config = dict(
    num_attention_heads=3,
    head_dim=64,
    intermediate_size=1024,
    vocab_size=825,
    norm='layernorm',
    norm_place='pre',
    positions='rope',
    attn_scale=0.125,
    tie_word_embeddings=True,
    init='normal',
    optimizer='muon_variant',
    schedule='wsd',
    final_lr_fraction=0.0,
    max_steps=7933,
)
MLP neurons of a small language model. Each row is named by its layer, matrix (up: input weights) and neuron, and shows model dimensions 144-239. Each number is 128 + 24 x the weight over its row's rms, rounded and kept within 0 to 255. Numbers have three digits each.
A block is one neuron, or neurons of one layer that tend to fire together. Before each block is what it responds to, as a language model described it from the Wikipedia text at the highest values.

Responds to: Coordinating conjunctions and ampersands
L2.up494:111136126104088145107114124127120135084131126073084158111152109155091084164120103112089117164125128121122109126143118100143093134121142080162153127137107092142109144133120117158152153157113115080140182074130141140133063127177149165121134133122146148141141126101164062165102134145107136117

Responds to: Occupation noun pieces
L8.up21:173093088127150106109147134144125160094132119136081123141125141147093126137123157127114115136152109117119125170113182144144107121094102174121090171131148164125146149103087144108123145160119134169171104137110150109119117137096164083140102115095108118139111145139116130124120147162119130107
L8.up37:111110144111122142117117129138130140137114105117136155134091123098127092117119078121068103145147145148140147112109116066127138156144169137147157086116138163123123063111125178123128101099124123177151160141118091081118117111145163142156119086168108162129115134125107159162122121135104107144
L8.up85:138126114129106109132157153119105160188117137117111130130149130129091123117097136150075108154103148113139139105125130150075123117151152107127119104134153141147143081117083152134113160067129061145170122111139074104145113125144139141123138149106145081118134110117109136137138163126111134134
L8.up165:132154088143113143089193109113106154146121136074130130099114131129187175156145142108147131132140137083144149157115123046118122147141112161121131076145157112133131131119135152120144134087113130128113120123117115130149135155117174132154111133128153177131101112129092156106115147101161165127
L8.up206:129104145116167151163082172143125140119120095145166133146153102174102154150116119106115102119116167094127105129139095120112131134155165130163109124127118142106084069113137117106135099105109128158112094180137128085151093117168114110122145111120133129122134168148101166146125117162116095059
L8.up260:158130108173165101127128142125151110133081166128149165175121105113118153170111126104130108132142124137147174108131169123113073134146078113135133106128164145141123112137113153139147102096117194086161107125106103104150120099142136133121175146152078089109120098096123143161118142150104117090
L8.up330:151116088138123103138110148096125107118122111130126146115108120094136089103070109097139131136137163146152142130101191124118132123088146104113120155103119150125116083186159135106106108137078117137143146108164099111158102110149110118117140127094124153108137134127139133128141156101169074157
L8.up600:138110107132139113132081127111151144165096133108112128115152129117103109153136134129138124155153129113141122138087115140104096150127089153144084113098149120079116123101133096110108185121114108141153138124145117099138123112151146127187150159175095133099126118138137145110143120120092097117
L8.up616:140116141089121127083174126135114131159097104132109110103159132152129123161123135146122098145090130117132186132166122092154139147129115166104143112153138108094161137160127079127186102079110104189113131116071099097106113144095106150170128155135133120125132160095123139112176140166114132111
L8.up626:204090130128105112129146109152103116124126157100150129142105095102169114090090129122077111155108131136114149148108118116103111107105128104133128133156140131077138155133128130150135144116141162132111121168196115090124109079079120131135119099158131113134123139117135119152142161120107125141
L8.up708:154127095141166151090150142102135147106111134121114120147114147108151114160089140113082134138093171117134150189134105139098083135120108079130121120105132118170145141136107134102120151140113083107156076080092084111105108122125112150130137134137108114156092076129114106127153123147117124161
L8.up719:122114146113153157103127150177141115165128121123082163140107090170138171143110133139136123139139125153155191141105171132134165081137115141120140122120093138136146145157181142171148140127117171139121135126119084120137142108112114109166120108092113129094090109158121121147125141125121109112
L8.up741:107142130088177114132156152129133123137140142089147132134136126131114140149128138064114120109132132133121135138089132123092113150128113116127096104154135122177134153156120149112154149116123111080163120140134125108135174109145121159109126101157142128111142154127129104130105105112107131126
L8.up748:117167095135130137148136115141124128113132189117162128114123101101136143154170084098158106141120153127096141137112154120158136118152117076147126110140101115125139073147133128101145098124059125133101119120136092097117162128110141154150157136120164114134148073137141128175106092125136148122
L8.up885:123150105108145113120120164145108128147164118099185099191104131129138116107146162081132164141122158099134135133116149092120149148131123117159140133136106142166102141092107123147147090143137133140125134135089110097104128156145140182109145101127142103113177149149132112101149161125116129100
L8.up931:149143125088155131115133092107101143121097123079080113126093153134128094178137122133126127112145125056142097148165141142110119117131170167148103151089133159114118137151164110099107110154118109156116152161113123160116123140116141149108137100084151099126144100167126184126086166129109140161

Responds to: Possessive determiners before nouns
L7.up21:147082136116127097114111139147114139118115151149137104136130115151113162091099128139075141151098091116145115145150126123138128182107101144143137142128118093127124151164125109139080143106098180151150114151105137106128123142088086165168176096120155124150140161121142140168085167135098093137
L7.up293:115109097170178161144113135096140139143145106146105125155154125094110160132101132111051129136113120137120111121109127137149149133107100148121116120119134161119156162123107137116115186145137134068090113132097120119125143118082130148148200162133155143126135175105088125120110127156133116129
L7.up333:137087128119128128142101105108111150107140174088141109145092100122135097093123152149131121133164093134136138151175141113133144155118135135118121118098121086150102111106153123118124139119126092131132111154131117113121105125109140127125119120143142166084123120111121120135139119150110121131
L7.up911:148094131131127106113132105109109127132124191149155122111134078108135140083113084134135168145164163114156096148154140160095132122138132136152180106161100141141123119115124141128105186105088143115142126137164110158151114152109146124170142111127157098100081109122188089151104133168041104126

Responds to: Mid-word fragments of common words
L8.up18:126171133150074153123142158084110104112123143146164095118146093143106170123112138149140145140150128131133155130135131129129144127141156125104127125184097081143102137138148137123099170111161064122107146167132105130108131147108150118087133118125153160142108158134086072111171155142101115185
L8.up137:098138094171127109118099142127151078108106117158116136174162132128122082137165174139111136144120093135107117141124173113161117118134154124101175120101136106144076158174134125104115116113130133125152124149096144159111107113114155136125102132125127136106091177092113116120137151147087108142
L8.up224:139140147104119120147129112083094110121119164100136157114127153155106150108118166125101141141075098091075126112140179184125121173095124115148171106147078156110136115077128133100123101148112199123116179131120159127139171157093119107160131133162131082174119176149086112138114161123120109122
L8.up232:120135117143103123142160131123132157136149145150147155123158089126134165068127118190097140164142118142165102145129179112096106127148136091114086107133103124134155128126128101138123107118121152113145158125119103100121153158118152131168125131144112092149144174079122101102106171108134134135
L8.up362:151142114119137129083150126152122086110073157149123155113123068195084119113121126138106103101136141104132134131121136118156126107122129124098111126122123112141145128107136135122141139144169115141124130153093078129148151125120158109138111171110150134127102125168129145108089120112133133153
L8.up369:122109112094115170069139148117154155173133120116099112150122155162123121122133118124125139129122116113145080125142129119131086131161159125132172142167121091112063132179122130152130088126114118133156128113155112099112143125108139143171107154125090114128138171148093130115111165103097138137
L8.up604:127140120110126111116111124088127129121161157064128112079150098117127151125073097119155111153135146175141135123128138110146131117150120123112132116159119095157150116125122148156107174147131119162122125111112133164136127186109111119096107157137138133112163134074138138144131125117153159162
L8.up710:113133120118113111115110133083105148120141099102118138109103115115106099118115118115156144163141163150148146154159136123134135141157131107147114133114095124096149118126081137152104155162136112100138068149122097078068088138147111107162111114147140118094167171155117134109112131133155107160
L8.up761:079108136126122181124110149141081131133073160144136125095150104151121120136131148086130121113146168105167138108151110089083146105156124133163168151146154096102141155147162086133102127155130122152128169136149108107115132144095113130154171122168090129138080130172143130131120123133139141149
L8.up790:113125148147128067102092161148144147135158133137179112108121151129105132181132078147120160143103146127108121141136162098206138151112170098174136120131086135071168133095096137099124137142149139108144125119125133121145131149116131096159134112146107114154122152114074161158121135146115099126
L8.up853:129092159100127142130147136130120129190113155122159122122160115132136126139107107114110160142167144085113148120102080158122133126131109120116170101138112161140124136115127089117100112147080109122158106105120112129093120145104102131121147113111135114097163185105124145118151164154126149147
L8.up945:127142092139114130136108173149126100093157094141129133149125103173142138177165131153147142165116137113127116076147129174109104110158098129136139172117142105115083132126086118138128180100133082087109143149122112145080139177132146127131108134140128153109136154137130107100135163137157135108
L8.up949:129151125143108172100088136133159134101116131109092098132104122111119121183101161148119133120102116125121146124133150089135179089162122099118124121156120135148138135132085116157158141169109126113156126113113107097127111138125163114109130139165138138115108128124128082160153140112109119120
L8.up961:086136149123104147092087135135092151175088074117103104131122157124116162126179105133128079124138177134122151128107094101113123107138121156101183131134123079114160127107129169116130104127148161094076139142105147138139151104120110076128136082129133109133107125131116105153138141123120165150
L8.up995:145133166139131146101123139143129141095134078125137109134142084129070123110139108138199124138178108107174167134133150109131126167106136178135163102103133151118085125139105157095127118124115120104158138183135113151137117103123160137188115135155170140119186078115140107071134110125124124133
L8.up1010:121124101122119133096120121126164119101156126169116139114120088152068121117164153129141108163108160138167134128087114150109125145116151118108134109122124104169086146155127085148156120109086108128112164089161103129143117123125129151114116143109136100126127119122117127118119148156100167150

Responds to: Coordinating and in lists
L8.up4:114132093091138160125155141127143119139114118104132146147162125134123162062133135126115111099134125102184114145123131111142121154140118115133115110160138082133153200170117130162116109148101103132095140145145117113131127140152124113128071141151158113094159131045132144140111126123154073119
L8.up118:131145115101159128126123138131124129115090112121126115100117096136140136110112143122112137139143156122133151097156167145160131124190152124160120116182111091123084135128112112146104200142109142095172121163124131145140084165102157136145120102098181118108157142164114137078111105120050125120
L8.up230:153116156122105146073140120115129137162125134131091127140116081104132097113097129170144171108148118163144128116174147142082117155116134174122088126118105126139121120148113128131187149181176111104111128151122123163141065115134136124128116137154138129186095085124108118138112183164113123137
L8.up268:145104096113137133114106167100136131110131163128170150096138124117077136171141148102116117158082146171123135135080174128137129128121069174128110164106146109094116137128154118159117120111164109133141114141103090120077127187116129154149117116128124109115166143142156141173119142148104118083
L8.up337:197098129182124137159134135135119145110157129114145099140152116073154132108107117119092140124147139161154130177135145091112150109114136126156150137063102117130106135099162110106134140096092110122181099136090120100106148107132093126099110131154149150120148153108106143142117136154075095147
L8.up352:108145098167091151128116128090117112135107161126126128136116148136174117137128076128120077154125111129103110151116112144153172142138137168153084134152162055165120137131164118151136134089133111147163152117129111132139137083085121160139162156120150116087092105116117150117097112123126100130
L8.up447:130125124090120124078127158159142158111092120115121120073136125112123101168124155116163118156115136139149110172091141134131189150193150145123148146105144156173099140119128123116122170160135091148113103119162134112133135121152121114091124143097132110104107123098120138133097129117120097149
L8.up484:143108129108164128147154094117101117125117141140139123148138096128119128097120167134126117116127139171105137154140117092134138117155105125108149128140135105127109151110129129109186166104171089161136136138182098145162163103096123136121090121092143151116095126110162156103107137136123160132
L8.up492:143102138144116149081136116123107118112131102089167111187134119126117112149154121119120170120120129121133096110134115097133177149077126098160136150097148117123093135139140184152108147092070153120120129152102102111140113092120119140143096107134113124118101144121131121098079132138080166123
L8.up533:177139108116114167156108137099169128154112137157130112103136158132169105131101156139111133138130181138149096118104106123151091205142118147155135103139129104157164126164149091133119130137128147111105123173172104138125105151108154162151160127152142120121102118093100117165097104139096149136
L8.up580:111152114088116115084137154124135112124154140157142074129114135114124133116126113149122141121131125128143176155109088089136124091133089108137090128156134130095070164143104128184123142113155118188146159101106112128148126124088121136091133123128138172093094189106113103157103099122123156139
L8.up581:134107113102143129089150101147100121115085150133116136147136107126127141149151148170144114158132167139079135139168137105061099173130141120144157114155119126093103155149109136149112110094132173144148111147145145113115106188141111153109143124105109152156130138091148158130145176104133116114
L8.up617:137142104090150098118170164096160092145078140102160093151109103105141062165105122089105167098187142135113146133129145148129140113099149101150105172121135122133100162117120113149106144110118112115166109123130126176096179131124159157087099115125146146095158118124092119100133176136093160138
L8.up916:111140152137100147131118160180134113134156116129108126107157095126102137146121134118130140128084146133070126109192164169160136092089107139136116113104110141125135118160085138158167127143155085161165160112153145137129162137092103119113127133090121158134178144126115121166117137099101164161
L8.up919:177126164147106109137154125135130136142122155125130144050182088136128163115120177103138135161111149134124115111130135132118106170122103109129130138157139151154073154156133170164108123105156158149080089161142119142107105112115095118117151146120101099121148145095100135107107162138149103146
L8.up968:126114125112115133136137130098095117163120137102124091121155101137127094157124176164131135130100150135152112104117133140120148134136085102129121119144119115113112182133122124162105177104093166137124114166124086187151153152127103134078101090128169133120182166112142067108112125140101113145

Responds to: Year-prefix digits
L7.up130:150110106142135168113068137110137149141094106114129133138157110101078089106123115121150153142155144131116131112124115110119102176103123133147105183151117119131156144139151132148127173130100175091108148105120125090148117110131115126147107122170131103183118127155132135146122160116084188106
L7.up819:119103093119159134124142122095109104112129123119117110161193109165089135146131133098151119150098110115130139164135166125117152151110145139093136123158118113179125149141142109146118154111102106085090160113077122135109158097167090144122156135131081102136147093137099127132097144124130086176
L7.up907:090126162141153121119132116075082171126144099066165143127124127090091122073169128166117073147124131128142166139101129113140151198116158152180116163140155066105172150150148161124162140095091115123130149156097131148122090135166125119141097100121118091171103133148145134131088174137090129141
L7.up928:117136109090128152106130134134128134149113098090149119135143152101140167145150137138131084134112121120123185131121141099103104137117127118132150145136123109116137150175085120132120140118110111078112120140069155116153175129143123121138151110141116109137107121121136118151146123118111122165

Responds to: Nationality adjective suffixes
L2.up944:131121065133077173126122184118119154092153127112107144139179136101123160119160112101151123092145123135152109165155146132150155157130092101118093127146134138115140120116121116169105092134131151134163135095161129115128166130084104142155121135114117103103147152142120116101121158161107108127

Responds to: Word-initial fragments, g and 20
L8.up91:122134166172146127141084133137141103119161137135114117139135113137109183132065165190160114166139155133083135120139122189129116132131136110092116083120126123121110158139115143113097155107100136084123160165119142110146119105106114150088141121114145119130101127157128158119162121102100126109
L8.up156:109126133116083145148133135127088117129101119111103155126115098107130089077131144130154142130163159097140165155151129117116129163127119135146127134119156115111110180149109119121145126117129113149105152084134140091107118133076103141172149148108129169115120157094101113155104137086124107077
L8.up327:166079086129132103159119139103160126128127161118153147140134110183152151117113133143083111102140190124169123129152114115134133157166124143129120096128127080119130157182113117090151176126106103120108099125130129130111095131160131156125155117120123129151094104120098126109117133129105101145
L8.up374:149069118123123145112126112133116084115085127121147146082143085102082135100155097129135104142126119127131161186139141124129122174106089128180100123156146125111163127123146125130113106103142149168136127119137113106127166152090122141127136131109146130145108122164161158118137134123130143116
L8.up392:123137138123127169124121145120072138100117117096078058147142122157094092150137132115134127120119118126104138129101098101108140170115146186157121142139133143094107124136072154116114118160124151088107152171135110106145080154149105137153099108122112156127159127116116150111151115138127126130
L8.up402:135083119112142142074163127099105128111134152136116158163128104099099140118074119127117171174124121116107135125161142119142093138102111155123084113112122133183124154102160125141141109171116161139102145162122096111100140125136161095117082098161128105145140124159143106102128108095127077146
L8.up488:139131140150094137121179095122145104167119072160098145165121106159148141133178125087118161122112123125120163113144105125136107114123134147191139098130159115139146164126141118153157115132099135173155102099119134092141152124148131131142142080136147108163121136123151144125094133165131090124
L8.up548:131117099113088065091134170160142133136161151120091136143155162110098095130115112119142162128139130141133122129088125097146134140090131142112153101143082092131105170135113107115126127112107088124125145119155095153134141155120142144072146140132125104145118106098103125129122127113120138143
L8.up557:186112128101133175094152111127112192125136145103112093152127074127129123151123154168133148114065148117108151132125124084095123115105133162154122165149127104134102078122097100138103116192110177109117160123124102128098089077133160083146120132101161133122154114131092108148094126146153160144
L8.up614:154157103124088108110144097133166106136127112098138099140118111114108114166139106129103136119110146169096154133126152120139121139145132145096170107191124156120127148193133158121167148122105115124092150140122142091139121152128123147134150121159131103158131150115070131103107119091166126128
L8.up699:118090074140149110156133150110126155159138128147120142132127143173114137073143117116178116103159089102127133098141116095124146171158123127114099148141117121106107174107092159091154101151160139136167192141138157089117110156118133116148142091143106171136114136115109098123131116161116116123
L8.up714:129094131134123127131146128177116168130097133115098153158151081140153122123100135116132109132136114108135127133118116155119152123096136172109139160160118154110150149163155144136133142130098097096179168150163090142124101150139114130118156129140110108175109082149113123130125108181115118116
L8.up721:095132179110163121144106102104083118108158110080083130107163107113099109121128124110137115167138124147127168127126138152153135158079119165145094113145134059126099144136089113128168102115105110146149190170109099130162122134143122182148131110124134117141131105175135130156124106180100103111
L8.up795:116117102109171170105140154136107125107125091111086136105129141094123164173130114123113155123158128111115138120110116115106111135106135154097087115175125105140116116143115127138116112122134130099099134126089103137153107134155106123115148133155156123104103152120093139168135075112110102147
L8.up970:172142131124126114154124170153119102120130143123140136089131108182133152147144053124132144136113149130113137148131127133156149159120137142135126157148130135118117119141107131105131159127131133104122106132106111110146090100106112125101119126148117136177145135120133157145087088169109141146
L8.up985:104127157100106131112165139114101091125151133113133104128144114136090114132138133182165156096101132112126131108152105140181154132153108166138144119120137125135075161131136103133126163096098130156115157129125124110092170099126100165121093121139150122132095140130075107146121086151137169117

Responds to: Word-initial prefix fragments
L8.up42:142134148138112107118165076115136153136143122154147129092098146134130108105113122131146095132113121118122142141098139124110138121128106127105115176085074093144122138146149142136098120155121151150155167170112099099134140155136117124130112117115121145136119069103116101117111151153120114142
L8.up209:111130119146129119122151161103125132133138174146131088089135129112125139094139132114173148122154132159116075114097113094117143127152141129086146129135139065187130111143161107106153129153113134106083052087136174104159180138110094099104125137158114159128136151131120159069153134132119132139
L8.up225:117131154137147122104137108116106072139126112103150101150107138105075119129106171147126160132127175126120142149096101162116182127102132124080140126157132121107176104128124144125130134124193101134106058108098110141151157157132098105155153149127130099159152173146141098099117131141134158118
L8.up259:144124104123107073141083128095095124120127113117109092138129105119113138142147187102124119115121152106172149146186114115116159165127146157114147129097179113127175157119156133140108159158112135121103093123095115140143107127094131136100132134128157102085139157091091115116131145145152111151
L8.up295:145183110109107146153126137114118126129114127112121108114088153160145085122122134092144109149140148106096131159110106162129111115175091116142174100116099106115087158166128128139135137145094108176086123181082156105154089120145159113167093118159064089198078136153106130123137129117105109081
L8.up305:106101134117147210127126134149153162108135190148151121161124161115129130159116103154159118117098105172108094095128119139143116113097147084155123145183104117159107133149116071128097067145089125120158159115132163138090194171089145124096107114150134111091098131110135121135155101155154121140
L8.up432:068132155172130119152146129112115157111131161147124144149118119134147088081126142115133093160147117122148121127135115145152131128124125129108149148173141153142151137136083120106102139089106108131115138152110158133112170132128153146130143145136164117132151140150108122090110144114133134114
L8.up521:165095080108107160126144100088108123161103159110112147074084136144110138092160108134131125170115111146125121132128122113138127132147118140183141144122133138148143129142132166105127130148077114121111105130110108147109079111090165133069134151118164110114115140114111117134152158125157081134
L8.up541:160121109091112145117099120117121093118082128140106129109101076128138094105173135113129175105110092133121159087130123121130124119153111164116121156047143119121117152179166121096099146163130106137130137091122147116140171138122163153114102122122092118125168124140160148116136173124093135136
L8.up645:085125125130130136078093156121153140112136123116152149076116164142119133099129123144081075143109149094101185146110064089133128139109103124113104143155140065138139097139160114151119147118141104164096118135120142081135129173105133149152133138114144108118104157177090118123138133147134134149
L8.up659:114117132160120162123103116167101134135117163133110111121114131111116132162119169146109112136115115109128145122104138134148101158129146130129060128139166118150146113131097106121126151140154142156131154156136151097126142168152097132087105136134117101082124082136121146108138155124129177124
L8.up664:151143139104104149096145157121128110172075100110112127123130145121103118103106111143131161125126091143106183139149157118119138119113126129112118116115160122142143104148109080114130105150162165143105110131138128119124132157082144136088167166148130147071136121109145092123111176150098130137
L8.up672:111103111104094121136121083141166111149124134165145134103101085115125120123138138094125177133132162119143095125122123092123121163141102156157112133157107132132156077168128061135146129101111157086136126152126172122110128148137104139162155118106107154099143117066116098155086140123142143144
L8.up689:144178137157099122106118140150112081135100111148126124104138144135122163139126127101143133136124181077060127149122147108149151109104098149131120103102136119082114117147119111163143076141099118110145157148128085106121120136074160099133160094109106128119125127121145110138101127136158130147
L8.up990:149101092136110125118078103134100152133149107154132131124112148137120142131187165131107151159137158144110079133118044178115078154160110143167160158106121097145145094168138167152104098113138149092155178161107131127153102116122130123129094142157108101125080152145118111146127145146114142137
L8.up1006:146113092136127120167168084167147145143111107124121114154088120136119179179120138137104178113193173111128134144072124154087115123142132134134124113164124095114114139153093143133122142098093120155144140133156130102145152147107119150117137108140186103121068156109127153148123102101136136092

Responds to: Month-name word pieces
L2.up322:112101143157079067116152125092134137122132139122090139071145145125070136134093145099124113089119141148167112141120130099083088118146143124166151113100106156145124157146129141161141117115116122111098151102100117118075081123091131120169120158155137086071101149095154068107127124149145133155

Responds to: Split word-start fragments
L2.up113:105095140122162085106146107152158130108113158103129148122107115177113142150128176153158157137101128150138124147145102108163126152152150126133134146104130129104120036096129100138128163133126142150150151117119105151151113109109157207146123112139106133148142086136113156117123141127141118149

Responds to: Word-initial verb fragments
L7.up105:106120100126095132155136117101113151120125088116079140113103111158072124099143160124141119147138165101163111133129069134097120125162118128130141087114166107126159163142175146088146178142139130113117153107131120140071143179124104130142120189192124120103119119145097119096102120128122132138
L7.up255:120110136171142109156121136091138121147161119154119155154110152106108173146179120101121121112110150110120113135133154077091151150177149152138172132122139116123100109161126124108174096122086113095140152157136126117126163120110130137117179116107120124124146121100108137113109142090096141140
L7.up437:073101152156114204191122101157093127100153117169130128065090111177120147131126143114130118189123139141098111135142118112129169135140109137106162112150141126102133124107118134122140126121139116121118124151107132065146137143120120135130137121137124137124121055144134122093149128151125101122
L7.up971:183129119161102159156121135142158126149140132172114149118155186117132119157124120121120136120096102143085109159142107121102166104099084133142097151135150098126118161129121161104117127111109142125147089138112149123095139134124136173096144095146134121134146128177165098117161171144125103131

Responds to: Split verb first letters
L7.up127:129120139133130121152094117132146107137162137126070158117126126118145117142067174097117147108105154136136133146136140104119146148127142174118166160093165149118101122161113088142123183160125138146094090143127162172119167122116130146134128125159114122098132103114070155114096121146110142147
L7.up128:149141146148107119105108149074093116148141165150134156106173156135109128131145134171135106140124111128144110112084180124129130164155127131108100130091135107140164194133144143129176125115076111098084094149152088162082169139122142083135109095136134109121142117105122096143170174148143129142
L7.up306:132123146109079136133162119127108127080154180139129140138109154091181140098155134155112102079124098147115155142135169125072080131163101162114055124163140118176114117117118095170170158159123094112083106146115135073118137152152083140116156122147108157136119116107126152095103134150147142101
L7.up404:115110091123090163105109129131115115107127157139130203122129131107125130131099148114113117170154107114155154152130131124113102130164075132100089164116143180131145143140201094158125129124109140131115097117135125133113172084133123122101117089145135116073157162096093157137132147082137106128

Responds to: Month names in dates
L7.up149:152111130141086159133097175157135158133064157121133116157151140137167152138067123130140093092102150106161152145135123115081123145085124138114113120145116118110101102105158101167137118114153128117130148117123126110136132098140157109140147132156123145065137207151112126097141181121145139129
L7.up410:121108154124154089128121166110117128138132075110124091162145102140171125133125128140133121126113159148099108110112098111119106136103183122117148129127135093097102117162109150131132140135133093137155109129124111130150130112117143113130157133084087125111146186106134144110132104130113189100
L7.up1015:107129155159105141098091141103103121130154145133120124138137128120180128142081110149149139093127143189142129075136125106117141121119120123122160160130117083135152076126113117102138109138086125121118163147148141094105095114132098102122152138180080122160108171108099171079176160126110171141
L7.up1017:133172146104160107100116161122155151151127154137155093136152083097163118163131123120136127110123131149161133124136127152090162122118199143166143101164134141141064106087128124110125118144090127140148152099093107098125126105133142127137108151149121151078136178130142109108103143097088139136

Responds to: Article "an" and "was"
L8.up143:098119156151097135128121150069154124076150135108127122103159155138163105145127112107170133117115124120129143084075112143148111140119112109117158141127149133155118138114104150165153136081122159142101165169100107120091147104101128165089152121170148107112144114129113141153149107101111152150
L8.up148:146149130133128087117059093132080123111152150108121132201158158122126138084112103149127097127109160133166130132161158141123151153114116147128170175143169131120119123118154058097137115139076133158088120155079095105103165126147148133154148144126150120158103143084113171148150131159118146134
L8.up183:123127171154117116137116146107147122145169127142102120084132149125135126125103133120173144113178125126103135137121161126118160116118145110150124122109118164157108127172103102114154127122135124124108146127103133088108090138095161135107143133138166106136177158144113131119129136173103135139
L8.up184:117169144160110173108151103080135142112129145188119103105158084124130116148124162139127104156108104096115090166082078145105177135152098135146097121148131172132110122142163128124169110139134126170116132124117089103145106129127124110124093099143172134185089107118158130136137110111063121165
L8.up205:129122140137136125097135128141120099161164103104140119184135106129153113117121197118116135118124132108123108101120107152089131142150144116110131131103138161143104117094124127153132152175156129123145119092098125132166155157095157075170166136083116126142126151131090129108111122097069117115
L8.up264:153135120151128124126066165137136153128146158095114122098155126083118148111089160123155143134131166107152149065181136065131149146107096129157105117114130134124130139133163137087143171121112140108133107099076093156099156114103134125135155106158134129112127151115097122153085121190114129145
L8.up434:073187140117139174110146132126159145115131125144111103162136102092108083134103108094152097122154122130118112128123082201087145128112133142200108157134155114152128150152090139145183120129101130112138092198158109110122125176147125107095105144106155106096108117141136145158145107142133159128
L8.up485:148097143114158108120105099131117103111140117113135107144105116128127100102143169152118140092121108132147103148136139114092153090169098128131139172090135164132165119134097085088144113169138115107138158162072147083124147106107154113132102130083180115110100158120130128139120159150158098103
L8.up503:099128122116110110105138117127171141118098160130126124146127161142119131122101131132094205104113169163143139109141124164137144122126166135129169146152160119156159113138135091105107126135139150108080127119159174102152119147094078106098155141099147174092113126150090154137134148095115117092
L8.up524:107129143149108117112106155091098100135172132097128149124154123112108161096125132153157123087100140133145123083162102142099125082099135115126102113180090200123151158109154154132093146140107165127132153143167123099150169132089146146149121137089148168151113117142103146137105140141114161115
L8.up678:081158132144141160116138141136121148114108122148127130085152115118131114157102151131096151116124118101189115128123137139116125117122142142175135121106171155149149150098150107092074121115151150093128137159151116091168172140103149120111177130142110156133081113117130134153077121119094127132
L8.up717:136142116137104139117134097129145155095135170133106058087147148117149100137156150098132094119161098110152119165083146129095132130198127139131099126147162112133133130122122141129090095132117195135103143157156158121112113114102110089089102118187108129144100100147135129146117144091066142088
L8.up765:171162139152133093105120092117101153123126107141129065144142082131128099089162196152133138104187117126124123129143138137116169158143110127101164129119077134133161117116119139177126119138120152151111125100129103117142117115137150068131146122135126146144073084179108105130128130156146151135
L8.up780:153101068159118174117074092129117149130133122132125108094140141147127156130129102127159113120144134127093116108115138143132122089176158140091086136161110156130141158134152186147140158125083141122077121113088133095102184138128126071151147140109159121127098157124102121117103073170134110135
L8.up844:139208109160133136133112159109153157154175080149117130141124127140058146139091168122146142101136133106143071151135116102112157130143111124117175129108171104108133123107133105109121143123108070162144122157106125141094136117157161150170161093084105098096109143158135130154079163087125140113
L8.up975:143153107143113111132073141140173171162162133145142121120125129133117114129092112107130173093162133121108069166133108077093126143121127148137099163128093120137121116134112127135136095122187171125102147115108101099134152121083126139105136087147144100121107092148149122127161148114124185137

Responds to: Indefinite article "an"
L7.up164:091101152151171129146108165139211141119131113143118145105173104107128160153166118134137144106132106123129154125187125152096155132143145118098091139118115135120148127134081118143151137127127164139139139126128127135132142159111121090143116098170173139142092118141130133078145135114134120137
L7.up524:140162121174087122105071123135113140094179149125135137115138105109148155156117119128117156132152068161116152083137101132177090112145135167124106112115128140122114153132152130132105124088118143177131113103144145107116136164141137137105128117109181126111107112158143108139087148174104162112
L7.up558:133145123167109120104082143116145139158134125128131093125152123122135132138114159133142164151159130143127134123138134149091126071112110126124135118127148174101161128151126133131086096090116123141149160085166051122171139106102157123132138123128138095125113118150107114123112111173172146137
L7.up938:148135141129103110065133181120168157124132143141090057110106151118157102131159143142136127135106155131126145152133102100140103143130147123130135120148146126148125139119134130170164163149148119127147114124110145121150122123100115106133116160126169133095116128142118149138112106122094137119

Responds to: Agent-noun suffixes
L2.up124:123129134120123144136131132126171095129141117166093161104096127080128103137098112110108098142109098173120176093179105171115134132135165159177096096128174123133072123109093110101122148110117184170163158139143130146122130119094129134100079102156139089120114128115114150168092132105157153137